config.toml
n_head = 12
head_dim = 64
activation = "geglu"
norm_eps = 1e-05
rope_base = 10000.0
attn_scale = 0.138
init_std_down = 0.0
lr_mult_qkv = 0.7
decay_shape = "linear"
train_tokens = 537700000
dataset = "wikipedia_en"
MLP neurons of a small language model. Each row is named by its layer, matrix (gate and up: input weights) and neuron, and shows model dimensions 192-287. Each number is 50 + 12 x the weight over its row's rms, rounded and kept within 0 to 99. A neuron's up and down rows have the sign that makes its largest values positive.
After each neuron's rows, "fires in" lists the words (lower case) most often at its 100 highest values on Wikipedia text that the model never trained on.

L4.gate589:63 64 65 30 56 66 47 42 34 36 33 60 51 37 47 46 69 38 54 26 50 32 56 42 45 58 62 43 53 52 54 41 60 40 48 19 46 50 41 65 43 47 60 51 41 50 54 41 35 56 56 68 38 31 43 38 40 55 91 51 66 47 60 56 58 43 42 83 46 48 60 35 46 66 48 59 61 49 41 60 49 58 59 76 51 33 61 62 57 46 51 59 50 31 52 74
L4.up589:51 53 49 38 63 35 55 36 54 44 50 25 49 48 46 60 65 42 42 47 29 57 70 48 35 42 50 51 45 67 60 64 40 49 48 43 33 55 70 47 36 39 43 60 59 45 58 55 43 43 52 51 34 38 66 48 71 48 50 73 73 48 54 57 40 58 68 57 57 50 66 44 61 68 63 66 50 55 50 45 61 44 60 69 41 65 60 61 56 28 52 58 46 38 55 69
fires in: "due", "according", "compared", "related"

L4.gate828:47 58 57 45 78 64 66 36 45 47 51 62 73 77 40 47 61 41 35 34 62 46 45 50 30 64 36 43 42 57 55 51 39 47 47 50 42 62 51 45 55 61 45 45 69 71 69 58 37 52 38 51 70 53 43 71 47 22 66 45 43 60 71 36 47 49 54 62 59 43 33 48 69 55 49 66 68 58 35 68 65 60 64 48 43 51 40 35 61 46 54 63 35 49 57 38
L4.up828:43 43 43 46 53 61 62 63 39 59 29 47 76 46 40 31 62 45 25 64 38 52 65 59 34 61 45 58 49 47 37 73 60 58 48 49 51 66 44 73 47 46 44 56 57 55 38 41 62 47 32 34 38 60 45 40 65 47 59 53 60 51 48 62 41 47 67 31 67 51 51 40 55 43 45 59 55 53 62 30 49 47 53 53 44 62 44 36 69 45 37 52 43 43 53 38
fires in: "continued", "remained", "finished", "it", "still", "continues"

L4.gate168:52 67 36 54 61 65 40 55 50 62 62 66 42 69 42 37 60 33 59 54 51 49 59 38 48 64 67 60 56 62 52 37 59 39 29 39 67 62 42 43 50 57 30 39 55 50 27 56 51 40 57 61 52 54 32 51 44 58 58 40 44 55 51 44 58 41 28 50 40 34 74 56 43 52 38 60 50 35 52 45 47 56 62 55 67 42 43 36 51 27 49 60 60 61 48 35
L4.up168:53 61 55 45 41 49 48 62 38 29 49 36 48 43 63 63 55 41 27 47 58 60 58 51 40 55 46 70 60 53 62 45 44 61 56 55 51 56 60 65 68 22 57 60 27 51 32 56 73 34 31 63 38 42 23 37 50 69 31 63 41 51 51 64 61 61 66 57 52 70 46 54 76 63 51 14 37 50 60 55 63 58 46 44 58 43 48 39 26 71 40 42 50 37 85 47
fires in: "made", "make", "had", "making", "earned"

L4.gate78:41 70 53 61 49 53 41 14 76 49 39 57 50 51 38 44 35 49 62 63 48 41 43 46 69 37 52 64 39 41 48 45 66 65 57 40 48 52 58 53 39 57 31 48 50 32 41 53 62 41 57 48 90 37 47 60 47 52 48 63 38 55 54 60 28 43 37 53 58 52 73 31 56 42 58 60 48 49 30 64 63 61 54 67 25 26 59 49 29 48 19 56 60 40 53 54
L4.up78:48 68 50 50 60 42 45 42 37 45 35 53 61 33 19 47 76 51 33 53 36 51 50 75 46 42 49 30 59 50 39 48 43 50 42 63 57 67 46 55 43 58 25 41 56 54 34 41 54 42 63 47 55 33 68 79 40 55 54 50 41 46 54 53 38 58 65 50 67 50 64 55 48 40 49 30 59 47 59 56 53 50 55 52 50 48 44 64 33 43 47 20 60 40 62 40
fires in: "by", "when", "with"

L4.gate1064:50 57 43 42 47 50 46 60 40 54 50 29 65 35 33 31 44 46 57 27 41 45 65 50 37 42 37 58 45 72 58 43 40 55 39 63 53 63 46 42 58 46 36 42 36 68 51 51 53 35 50 56 52 51 51 46 51 58 32 62 55 42 51 62 25 59 67 45 58 49 38 54 53 51 58 58 54 52 61 40 57 50 72 37 42 52 45 29 49 66 42 42 38 33 42 63
L4.up1064:64 41 52 57 49 50 70 35 58 39 46 49 69 28 65 76 40 36 50 41 41 50 63 25 45 30 49 46 46 23 52 45 67 60 64 69 45 31 57 38 49 66 33 40 55 49 22 39 62 39 76 47 32 58 55 62 54 61 40 53 67 44 44 54 33 52 35 42 53 47 47 74 60 48 70 34 69 25 45 59 42 69 65 35 67 69 52 52 34 61 27 54 49 67 49 61
fires in: "had", "has", "have", "after"

L4.gate899:51 28 38 68 41 38 53 44 52 44 64 38 33 39 52 65 48 49 32 47 52 36 37 56 60 55 40 55 65 62 51 41 32 51 60 63 64 46 33 45 73 51 52 41 37 43 32 54 59 53 59 22 42 61 59 54 44 58 65 37 36 59 49 58 61 56 68 43 73 43 64 68 32 60 41 54 35 45 52 62 53 61 50 43 22 53 39 27 43 25 28 43 41 34 52 58
L4.up899:50 46 52 52 64 52 55 68 51 84 56 47 52 36 52 57 62 63 57 77 36 32 39 47 60 53 52 61 47 55 48 40 55 64 57 42 42 69 34 50 64 54 44 34 40 68 54 38 51 60 38 51 50 61 41 47 54 49 47 30 28 57 38 59 50 37 70 51 50 42 66 57 68 64 56 40 49 33 51 25 41 40 49 47 59 34 51 31 54 56 50 56 53 49 35 52
fires in: "as", "president", "chairperson", "executive", "director", "member"

L4.gate179:40 56 53 51 60 44 52 74 48 38 48 63 47 61 57 69 52 58 62 65 55 44 37 49 66 52 33 37 40 48 58 33 56 52 41 62 48 47 45 30 50 65 43 44 62 39 42 48 56 65 55 35 50 44 70 78 45 28 41 44 60 55 32 46 45 53 43 64 66 29 18 55 24 63 71 48 51 34 41 53 50 61 61 57 55 42 62 57 50 53 38 47 42 33 54 53
L4.up179:65 38 59 33 57 26 42 60 39 43 46 62 55 28 60 34 35 70 43 72 74 61 46 40 52 65 52 61 52 62 60 45 49 51 62 40 56 62 68 59 59 34 56 51 71 49 29 47 44 60 52 54 44 48 73 47 31 46 46 58 55 57 41 33 62 24 61 43 60 58 64 44 46 37 52 45 53 53 46 60 34 48 57 48 56 29 45 68 62 48 55 60 56 28 57 24
fires in: "as", "be", "debut"

L4.gate1031:56 46 50 53 41 87 69 49 19 49 33 63 49 52 49 22 61 55 52 61 46 53 56 47 44 55 26 55 44 63 75 63 33 60 41 54 64 65 44 55 67 64 60 47 50 56 62 42 48 65 39 67 48 45 49 62 55 56 38 63 44 54 53 32 36 59 57 53 47 52 57 49 29 65 50 50 51 49 54 34 50 60 69 53 45 49 82 51 42 56 48 58 46 37 69 50
L4.up1031:57 60 36 39 55 69 67 54 51 45 39 66 39 66 53 43 72 31 56 56 46 56 76 63 62 58 38 35 51 52 39 66 33 61 73 83 78 45 52 77 39 57 31 65 35 56 49 53 69 66 55 56 41 36 38 45 57 31 48 36 62 56 61 48 49 50 68 49 61 58 66 33 21 44 52 43 35 53 62 28 22 49 34 77 40 62 55 32 53 40 48 68 53 44 60 34
fires in: "when", "while", "if", "once"

L4.gate1245:50 56 22 66 33 50 59 46 31 23 49 63 37 61 49 59 75 39 61 54 50 40 65 49 75 56 42 66 47 44 56 46 53 57 57 64 69 69 40 32 47 51 40 68 44 26 46 73 50 56 64 61 43 54 72 35 66 73 54 66 48 43 61 53 50 51 60 62 57 54 65 24 52 66 52 54 61 34 45 41 71 55 46 54 60 37 34 63 36 46 58 62 55 34 58 26
L4.up1245:47 44 58 43 53 53 36 36 41 44 51 41 82 29 51 28 42 59 46 38 49 57 58 48 50 67 56 57 61 68 60 45 41 52 42 34 39 42 52 40 50 34 73 51 53 48 59 46 44 49 60 70 60 50 51 64 54 55 47 47 53 65 44 61 64 65 27 54 43 45 62 49 61 46 34 50 51 54 39 53 56 68 53 48 26 50 36 71 62 49 68 44 46 54 33 40
fires in: "would", "may", "can", "will", "rochdale", "oldring"

L4.gate935:62 56 58 58 48 33 50 53 52 53 50 51 48 64 07 53 59 53 54 74 39 41 59 47 57 24 50 52 64 29 51 53 49 44 45 39 60 65 53 75 50 49 41 30 51 27 47 42 36 63 65 54 56 39 58 46 39 51 55 27 32 41 49 54 42 46 52 56 56 37 38 27 34 57 27 49 37 59 65 29 49 39 57 64 55 48 52 56 36 28 42 68 43 42 58 57
L4.up935:54 41 52 45 43 71 33 50 48 60 57 45 51 28 55 30 69 48 42 48 45 50 54 38 54 64 34 51 59 56 58 50 43 34 45 47 33 44 53 55 70 65 65 48 46 58 35 55 54 35 62 35 62 39 68 30 53 61 51 47 55 45 41 35 52 42 58 62 47 46 51 44 80 37 50 65 48 53 43 57 59 48 53 53 57 48 56 49 59 57 52 46 34 45 56 43
fires in: "in", "of", "by", "november", "february"

L4.gate527:58 67 42 43 52 51 22 50 47 50 38 65 53 44 29 35 65 42 53 51 40 56 58 70 52 24 66 59 47 50 66 40 63 29 48 56 51 36 32 47 48 54 47 50 58 31 47 56 53 35 54 49 53 29 53 48 47 68 53 63 34 71 44 62 13 42 32 62 60 46 62 28 60 56 49 52 66 72 43 27 41 27 75 47 47 56 60 58 46 38 36 49 21 47 62 44
L4.up527:44 52 65 47 59 50 35 66 61 40 69 50 55 54 34 50 54 36 56 46 58 63 54 49 32 46 63 60 56 46 58 44 27 45 67 43 52 35 49 58 53 52 35 55 20 59 71 71 48 59 27 64 56 49 50 58 46 37 46 80 37 41 52 62 39 62 63 55 50 61 51 39 32 39 36 59 24 60 40 70 53 65 48 27 48 60 38 46 50 58 43 53 48 45 50 51
fires in: "released", "album", "release", "included", "as"

L4.gate847:37 55 61 52 54 65 52 44 26 34 47 79 69 55 59 55 60 59 60 62 55 38 36 49 34 52 59 42 46 43 55 67 76 42 48 36 54 49 36 72 38 56 24 41 57 49 53 44 51 42 54 55 10 28 49 53 52 49 56 54 40 54 69 48 38 55 39 42 65 48 41 53 52 61 47 58 59 42 44 54 63 35 60 13 43 46 41 46 30 40 39 47 50 46 54 49
L4.up847:41 68 66 37 52 45 40 42 40 40 45 71 54 59 46 68 60 54 56 50 68 57 46 43 27 61 83 44 54 51 56 61 59 55 49 27 60 53 35 53 39 51 23 36 66 60 55 55 62 37 54 45 51 43 38 70 30 34 58 38 41 53 60 38 37 45 52 44 68 40 67 61 59 63 43 63 47 55 44 61 49 47 51 50 45 42 26 33 57 52 40 64 58 47 72 56
fires in: "as"